Weights of a small GPT-style language model, trained from scratch on English Wikipedia.
Architecture: LayerNorm before each block, learned positions.
MLP neurons of a small language model. Each row is named by its layer, matrix (up: input weights) and neuron, and shows model dimensions 0-127. Each number is 128 + 32 x the weight over its row's rms, rounded and kept within 0 to 255. Numbers have three digits each.
After each neuron's rows, "fires on" lists the tokens most often at its 100 highest values on Wikipedia text that the model never trained on.

L5.up67:180132192152141147119157171115139134136069118128070178127130105102108050160095078132150179107102152133111116124163151122146126091120061104095159212120120137096143111160150063089125115156096130179162104062187121146085120060138171173118104141100160133100090174118117126148151095126108133113139131165122134107112204087103138111163098115093115111135199132113147122121109108128137105102155
fires on: " s", "ot", " who", "er", "air", " S"

L9.up137:146108142145124147136092136095108175110100131136152088129095101140145092111141134082102161146070104117120103106085102072132125110195142093116157079124068091114201114143185051145145136083139166131186153163111170114066114090130071100112142121115163131100083094121126161120122097125116140169203094069163149144128084116112143148107144117134199166198124095087092065147118167106121173108119
fires on: "ar", "l", " On", " person", "er", "ist"

L3.up24:154187066089112112095141203193085081102135132109150120124142092144061075147168183087158110110167155150161092104105152149159134101086102080145228127108080136105122116111101121110058096105132136144122151128207189088156117161117167104179117158153179092151148096106109167158069115139092160103134191121214119136141161110100137123147112153103074131135096094113145157143163132116157118084186
fires on: " and", " but", " he", ")", "we", " He"

L5.up255:087150095113176124116131181133144137155105113139088143116105163135073115151182112157136184114158088132078144062106175074133155181139147088151169093148085111110128111098128058126162104143069118130112115166130107151142157120115093107156120164179149152150061200149161101151085147070127095106100171154130065121090083124082136139138174085072090055067159127152121162100123084152164110130131
fires on: " I", "g", " O", "le", "I"

L7.up375:104151146159141161134135101171122093142123173119086141124131121086210167185170162175127157098115129111176095148173098123105079138124063073127150121076090137144112103065120075130123142076182155137169130090118129115125124133104129150126124102163062098118188130143060107104184101156129103110115149184121108161148136141102146104111082112099177065107114160105134155150115199127169127189131
fires on: "at", "ra", "out", "ul", "un", "t"

L3.up321:194090141141124177166072121096143134104152147120138100220133154134149085096140116115057138106098142141142118112094105167159157083128112114127130130184138149082135142077094135136167095214123134139086123144089166103231125158142099100149130148141139179136119193127111155148147121088109096148135161153208140182110074057126069169168116114137054154092091143116176117116124158096080109092066
fires on: " married", "reat", " there", "ign", " Died", "-"

L5.up55:130088145127119134140121178128141175165182145141165113111112078149100154107122153102115171172125138101096131169222136146109136131141106125136072126115123096112161137059122148169130134133122166094109131139143085131119152135169148097154121093176178066108131118148091057090125112088078104163091082130125215146200185180086213130131115102154091158083144107119134141066100089090172091112168
fires on: "5", "b", "4", "56", "6", "p"

L3.up71:127139130135126129153116140107135100047133109035135065177105125123151110120087113145163184098161089133126170137178158098091175108109172118112139131150150159140119157134121116072140105134153116156118107144128140084091180165164066188161144154138197166118135154128109122164053102160144173172041068067112087153180112153147103111110120161106123155137152135122096094127088080100133068168171
fires on: " ch", " \"", " match", " TV", " appear", " final"

L7.up188:116083105120159122087132141113080101123138141151134160173091175181122136145153056076087180110073098172157134097174131159075167064142135079145130141072111112187179138108123153058126122098152116113116171158114123132116119167139180174159163153115142163082111132128131100107133095079140125062107118087105142112092113117153162155108156146074156173123132168148125177119136109153096136080085
fires on: " I", " N", "N", " S", "n"

L5.up9:069166131194150174158160111157154086161167117126080103152149101128115126092126049139140168122121149129166164126132146082099095109074126118102069176118201074169124130114130154119076116109159150053136111130145148073141156147163114087085107114142064103154132122066149102149157133138106144132097155168162113152128090150024132162149098156073131066186135114133136067123128110138181116141174
fires on: "at", " final", "atic", "ere", "as", "ic"

L3.up188:159172092158082175153125157109132130086090145149123118163126213143114101102130146164158148100097079161136182104151157111123126148194081223102158115150132095109155134138084135090158180136113135151094092169097141111184138133148126166142126055075108093187110132101109162122133168128124179108117074134102171135143177078119077113129089138168149094110091104138137137161120035104109109132100
fires on: ".", "ed", "s", "ous", "ellow"